Weights of a small GPT-style language model, trained from scratch on English Wikipedia.
Size: 10 layers, width 256, 4 heads of 64 (1 for keys and values), MLP 1024 GELU, vocabulary 4096, 8.06M parameters.
MLP neurons of a small language model. Each row is named by its layer, matrix (up: input weights) and neuron, and shows model dimensions 64-191. Each number is 500 + 40 x the weight over its row's rms, rounded and kept within 0 to 999. Numbers have three digits each.
After each neuron's rows, "fires on" lists the tokens most often at its 100 highest values on Wikipedia text that the model never trained on.

L3.up170:429511500446515515512420448487486490457575561422546496473488528497507561499506464458482519506540539447542451517527511519427415526522552536560502512537504531491493481471524511470553505414484521536451510519468483483517468497507579443471475517514467476459481494473554512432494443520514531510498434521458521501513465541531475486485475456580501515457488492568520521496476469497476588544501
fires on: "p", " sol", "-p", "ph", " car", "op"

L5.up145:481443511473521468513474504462471490490566472495551511498509531506559453543500538460513480554464524479441501528486555541570474566558499426486511527513552444452487515436573460515557506488516503452511561456598568456521473520475503516420469478540529487490459585506451524562507527480531541514522443507472539494448453526544507500525518546505519488504541435516489483383493497514510523506510
fires on: " and", " to", " h", "=="

L5.up686:526562507382466538469451510484477475554500494528555457501472504535487428492518503441530525565464539487439485456497506521491518512457518469522524516538482515547561457513495475446562509508495483566526437496510529507508425471520393563509489537460515502509522488489544589498491480506538473546542561542509485465542484535470440457516522437473471495484550474517525536526531455501437575505469
fires on: "s", "ats", "as", " one", " t"

L5.up381:504594567446463511478456501507411495470405507474489415463521542536436472523494485542534477464483504449519455468445536476483511542486517559548565510517511551568498470489439504566560468407458483566446512483474481465517474552559572531506418553448474520532532510469509525526480534534513489546470566463490483521479514464498469551487513416504443473399532460500546482531449518502488514507558
fires on: "uk", " Sh", " H", "ats", " M"

L4.up125:513497515533554613464437536485473501551487481499453535553478433529560477473527569519475510519480473526517539539481493546527547537494501527564424512531551512491503536466506470514631523476478451476531444460504519429496482411515424465540452478507513549428475490475466399497469447559538442534462426481513508542544425543489522488471421501516506467528480481522442537514506489464462448485492
fires on: " was", " rel", " of", " km", " on"

L3.up645:417491466569549478527500490544547484639452446474496485489514519541495456470451498513481443569484528481426598451465460499477452520481465486488528454519465529500515551546504517529456449482572516524473527518483463583594455469459501533502502526609511528468438453514533510528486509486499510521533528460557477469416430449553505497527496547502518488482483489539536489419490495443471536470590
fires on: ",", "===", " Candidate", " Location", "=", "=="

L3.up215:538458520439467508490477522555505567538551421466423491525542547524535479461531475512554508512478458456488388536507488466513475487577595443524512532490449472502559499482477492531548508432394547490490530468499499555511493547498429588468566513438468495559502561508387421500476493474497558501505435597485521500489517480568538577523551497526451469485516456532488535520529526473515452469489
fires on: " dep", " to", " (", " from"

L3.up98:492538570466523546422518450552426543520470547510517591460492499378454383514532586425512477502416499453452505523482522454546479520467511498559468472489477499468497482468511518548517594507452567477504446565515515597498463471459519582496508508523501476480501447472535542553455484583524443520455483432520508574499506501524516526484478511470461467449471542462521548477531486517408533560442
fires on: " as", " As", " inter", " Bh"

L4.up129:503452472500514507497537459521528507528535517549551472458555514517510580549470497497458553496457531517518526463457462471555429518544550526469542449590501477552532482580495524538532481518572553497441530498468504445533450492504494465412512504494474516451522492505557508487495478468494526484513449471493530549465537511473463413468506501526470484406492529560523514504486521541422498525521
fires on: "ip", "op", "ap", "p"

L3.up648:493492513604573433563459499556564426541546555598483557517451491488549487562492552488533475489481536452478481494539500475499548445564503509465530470477516511573446508438582468496440501550466534467507449502484450466479523503548458411510451481503517540474479506555526544500495458548459575428550519442517521538495520541469505475532443504443527498474497510475468560431498532510415565504554
fires on: " than", " about", " over", "imately", " around", "Ch"

L4.up787:513491490541467530537478489510517504522520512485471528549500595415463505451602555477524505463508437531457463492565535559508552548474499471529467507456424461499481472491556491474477494578510515506621529549551500469502455490506510482457493588480470476469452530500441481476494508511528444544488454584513533474436489460498523510474497504517458497547595501448547485489468572387499487516511
fires on: "0", "|", " million", "1", "2"

L5.up729:497520538494527508507482447493452460445533578477507475465507533484536510465517498523533484503496518496563464492515527380457531473551566570488511476616513564429560409416458438523500445408424460481534544526514511493543409515485426494493488451505479445482516453507496505497486463564520578471529525608501540496521523547491514534506478614469451464446478489514556484497484563552519474516475
fires on: " |", " |\n", " this", " that", " ("

L5.up898:489478465451482434506542457506487527506481552585526554421529546492479537561450515554520512538459506498448453515521502447434504456551459485473517510523534487396509446517509517475492501566545497483562575509523474514512511476510483493527530488547549537465423524490514475484435477603471494533552453511437492451517491581569436574426541501423496501481451485519564461488527495558527466493467
fires on: " |\n", " (", " UTC", ".", "/s", "\n\n"

L3.up611:488539550457560491509523464459535473492464520460476527530510516509498429508474540405479457538533398566552524504530506528473543500505505506505539487422488499492492558511524503473528507584474464532558534472455481483513539573539504577502481478429493506524519465589509460498491538525514493454473404516499445487493509502497473515444446496496480510469477605521492530527546418474552524500491
fires on: ":", " ", "==\n"

L3.up427:499510532498540499462445531486547498516463529465512523467547562503465522537590513495513423482499542513459496527496431536488519495591524461524470519474527459419444458521476456470511510565446492506563518519524468442490500530481497417554490513541453508471486537532588496520529509485495550565482469505468521493548490548464604515536543562460465497407549525494493518538461497497452479547472
fires on: " area", " household", " sq", " community", " Area", " •"

L4.up511:477429536434546470496488456500536510520508517482523500548542446558531455465457488466431516573565530474548439490513481565494498571469562445479502463481478494450550533502488514519562439495437484457454480489545514451542474486508547552477493586496541556545537481433539490476461464467491519488449470556513500551517464467503521497477493493495498508470537443561527472476547436478562514440493
fires on: " with", " at", ":", " With"

L3.up152:518509483491558538540624490487452477542556511421487538537485561504433556531400556504491508500491549557431449518533498510545525449491508485483470536423455467452469505498593488438503389498480529513488462461467496575446536447510478513495524519510488458479539392461493505493528534485460558538483443463502452569470501544501482512515571475553497509560530504511521498443477529472516469468426
fires on: " con", " of", ":", " Class", " in", " Conference"

L4.up831:549501533484519471483518418444486541578557449494481486506481534478358501477499502476546469437497492519480463501503525569517481569554502474571541504450527501569550489500534498486483512500516527511562500497511484476530534506627523444472539465459490494496497488484449496478499457504482524522479458512567498548500505410571478513481559428471576456561498448471480510514429536547527584484479
fires on: " H", "'", "'s", " ag", " Christ", " at"

L4.up494:404487521515480493502489430517494523543512510471507483440513532538493526539481502503522397515539546550464535509473488521551426565571493558542471467412494503481559507512499524401537499508575463535515504483453554521541520365448535587546539509477523509501546483520489506524468449527431540503491465521500506532546497519521522486611489475516468470488418494493449572504523501508492545514546
fires on: " and", " result", " Candidate", "vers", " |", " with"

L5.up346:451525523493511482421487532494435465500517512476450442500542429480465418529491454514528539554477521560462498435519567502495451448481476529520462527528497499495458470549548535582494487464458475494475487455511504443486437441512421562505503493538498464539562514496531491572541510451532512433457500538562508466495542515411569476506537550448512536451557526463479459518464541454508449538448
fires on: " b", " is", " of", " A", "F", " Label"

L4.up766:553508476492529471451498558523554447466477590497501499527495485445502530557516522550534552467479461504489431553547545560545531562642505454467458554568453432497442477492502415553562480452539475490485489514578446426578505507514478522468515460489514425500508518436506475526495495457544569468502466494517516501494464472468525493491529497472408476463534529516520524470527508435509570487482
fires on: " to", " and", " –", " or"

L4.up691:531437539530449509464529466532510565472485478491471490564428460468452475452493491564477515515537533570471479467521493467534526468570481533500517416455470457459547493445521541490538522567493479418483435470460486528492439518558549496446518483514510481504444540512455507498534507555534497539554527529426520488445504543578449495496519501542435484498471477491491493478541492501500515510594
fires on: " when", " that", " if", "ual"

L5.up927:523488485546489512560514432507512531534548582537452535427554515508485522527562533545426558524537460506536545493546555506466455467546459448435537529530430472484511501469486519485426508494484578471537499520542473476559444543444535423488435446483486490511525520475527494510418492563481555532394474548537490474497496445439502509438418482456529521506500488496485496562493509478430530513505
fires on: ":", " (", "):", " |"

L3.up678:475475520524467497496482478565502537566481466518524557469535575522555455556535575468507446514460507499515487494459481456498479508520496497517432520553516467509500557529440473510528550484479487507460571443448523506519465379462536567522533471533526511450512536486503456558424505519474429436475464479428510565501567524516523487461406496505521421532471483521517510527514495466546500469549
fires on: " cl", " c", " sw", " part", " conf", " because"

L4.up186:498532474444469473419424497488530483531395532469576478479519528483444434496482510508466470505517496462514537444549523498570545525482468407538517428556495546509494500512520501535496451524516464472562486426415512478476510463491476517520464522572562466579498492474554487454465462441571430498490523512533539481404411505504499429493449522512511541487489605520452510508482508436456438449492
fires on: "==", " \"", " r", "===", " played", " l"

L4.up415:515490486489474406464535513441495533546531511462496530502468556505584567531539510479509515523517457510487497515540564428504490479479630491523446493464505507487527507507475458460492493457416516511551505488508539477494537546509327556468491461508538451465490499533481472492543502515514537500544539556523483500521528455445447557495505551479496454459474535474487538472447485469548463585462
fires on: " to", " by", " from"

L4.up460:591563574450543469561501556560435508487461560515465475456556522505477534522515483431532521520445515488469527531532524482454510486533525459539452458516471538404547461512520480527465509461482533515518483488427506514531442561515495530484539464567521441571500464514544463400497484569517487474521396513501507539569445479510408490476572458495395525493528454545561454466484490534489542513430
fires on: " (", " |", "-", ":"

L3.up200:482457490503519519497513443476462535494480465614509523502480583483499594516422554551517505471504454537500548512518465451470504488508449512477458459477527645493497587479486559540480541479593580467540490389565499560490508563507518436486420494446511483525525555488546499504525513474468538481416540439534480545494515489505495479534520453456517489504512478559489567561426478561439497478525
fires on: ":", " pl", " own", "):", " spe", "pl"

L4.up380:455549508455446515483523493424457460558458454531440475494545526510457575466500457512524508471515500541481561480515507551571435560458422491503476500513590489466550583562538550542420480518494568407509518464474504433549472476478486510517508461457455491499429502469528461556447530486461446454515473558539471458562430443502521434542534534507494514478463490447483453518536489480483489503461
fires on: "'s", " is", " A", " In"

L3.up139:453529510449485535486483460469473497498492580440478543473494543473511556561488544477437487454548508578508544575508511514492500495526482506511487521520520518407448500483586501488474521468432518522507522428530519458476547498570434551571463453459478470536498493461564534500531503526464577491461496542499553519525524412469488494472559459439460459443441543435477523517537488498514505471555
fires on: ";", " current", " as", " was", " under", ":"

L5.up13:466491436566549536493537491467442488538502417496557475487452548518494493494582504559512486491495472516501469496464500470559532533453436510512450493538538557507398447531549579499554550462478446478431517447469430513461408496489473403564448492556517532472573494491488473534432558499520504478542441532512475479480498484571533475465517498472421480521503486557547513502570540480507439587544
fires on: " the", " on", " km", "eral", " v", "il"

L4.up796:474544463466506484512479503472490548525501481527534460484519587494479540528481560533473482423508496539478583532515478497472478517436541473446542554529500408428506462532556532486440506514418535525495529422483461494486486484498395441507479457472493488501545483478520440552524533531462519609455459559507423494555540503511458432574491544562537510464502513545463459458478479518522554525493
fires on: ",", " the", "==\n", "-", " of"

L4.up93:448474413445470431564488535495475476508520473486460546501520538544521431505450472499539511508488496466487452471538465513533369442514460547504519484524568554491469501578552431508527422440440478451537474513584495511493515525453532499535513459554464379505532474492522501527455564468469551485526481490554481508528550485502433514527556540491523399479554513491498506444544554521398535522490
fires on: " who", ",", " but", " n", " Succeeded"

L4.up367:505508504509522469538480506400538435465541502459450552507552500501490563464476533579528476550478510542492499474482531519478583496428488454490532498571486530480490495506539521493533451515474598547507530434524557448456499451587507496511555428477487522527502448526509515489525539495433499562478528488485443515529622592531489477537459561580532449491485527465534445480509532505430520527490
fires on: " in", " of", " for", ","

L5.up586:517536535445494571516459460494530468530443519447499452494531458574499589500530475522515465596475508480497487464502453526513542488501507504448509488510475545490529506574482544624485522477464565510505467486490541560516468598495533468460519563490540489532484512505516444516522514484496519532540573518520463472483500542506435477497509519474421478431532493527466514450488515492496536452490
fires on: " M"

L4.up877:455428547496461502511452542462539534522462506527489543501507560467505418490520461533488520536476592496440452532462503477607480512533486552499490457447469560468542577558471493507498465496517493576493518508486465579490534551512528575541503455542462430430519460534486521593506518493557563505505477497451501433491501516445445392528438524521436464530473544462504531501501457454452543480519
fires on: " and", "′", " that", ",", " but"

L4.up406:524519501470466518435449518386500489501509506518557506539475505487545507524492536459451519536492445527543448466539530460511465498421446545486497466513517522454503560474547482453515492561435530443616507494470488444487516498545558485526446503551499481447431462523525491516514542487536512492569487515464521557499491504455488523520490480543490478414535519546527472529529494465560459549430
fires on: "==\n", " •", "==\n\n", " in", ";"

L5.up354:481514492527459497553535513536522526566514534545439513454539524564507479464473478521509485496526558563489500574542545539496501628500478516515496545490443407460517379473470495468481435547523520503581481519466473521561474526522470576541485503551496533502508580466461421474453505506488484499506530535444587518482512458527484496525465492462392495448472390486475403574456510525574454519487
fires on: " (", " result", " sp", "\n", " |\n"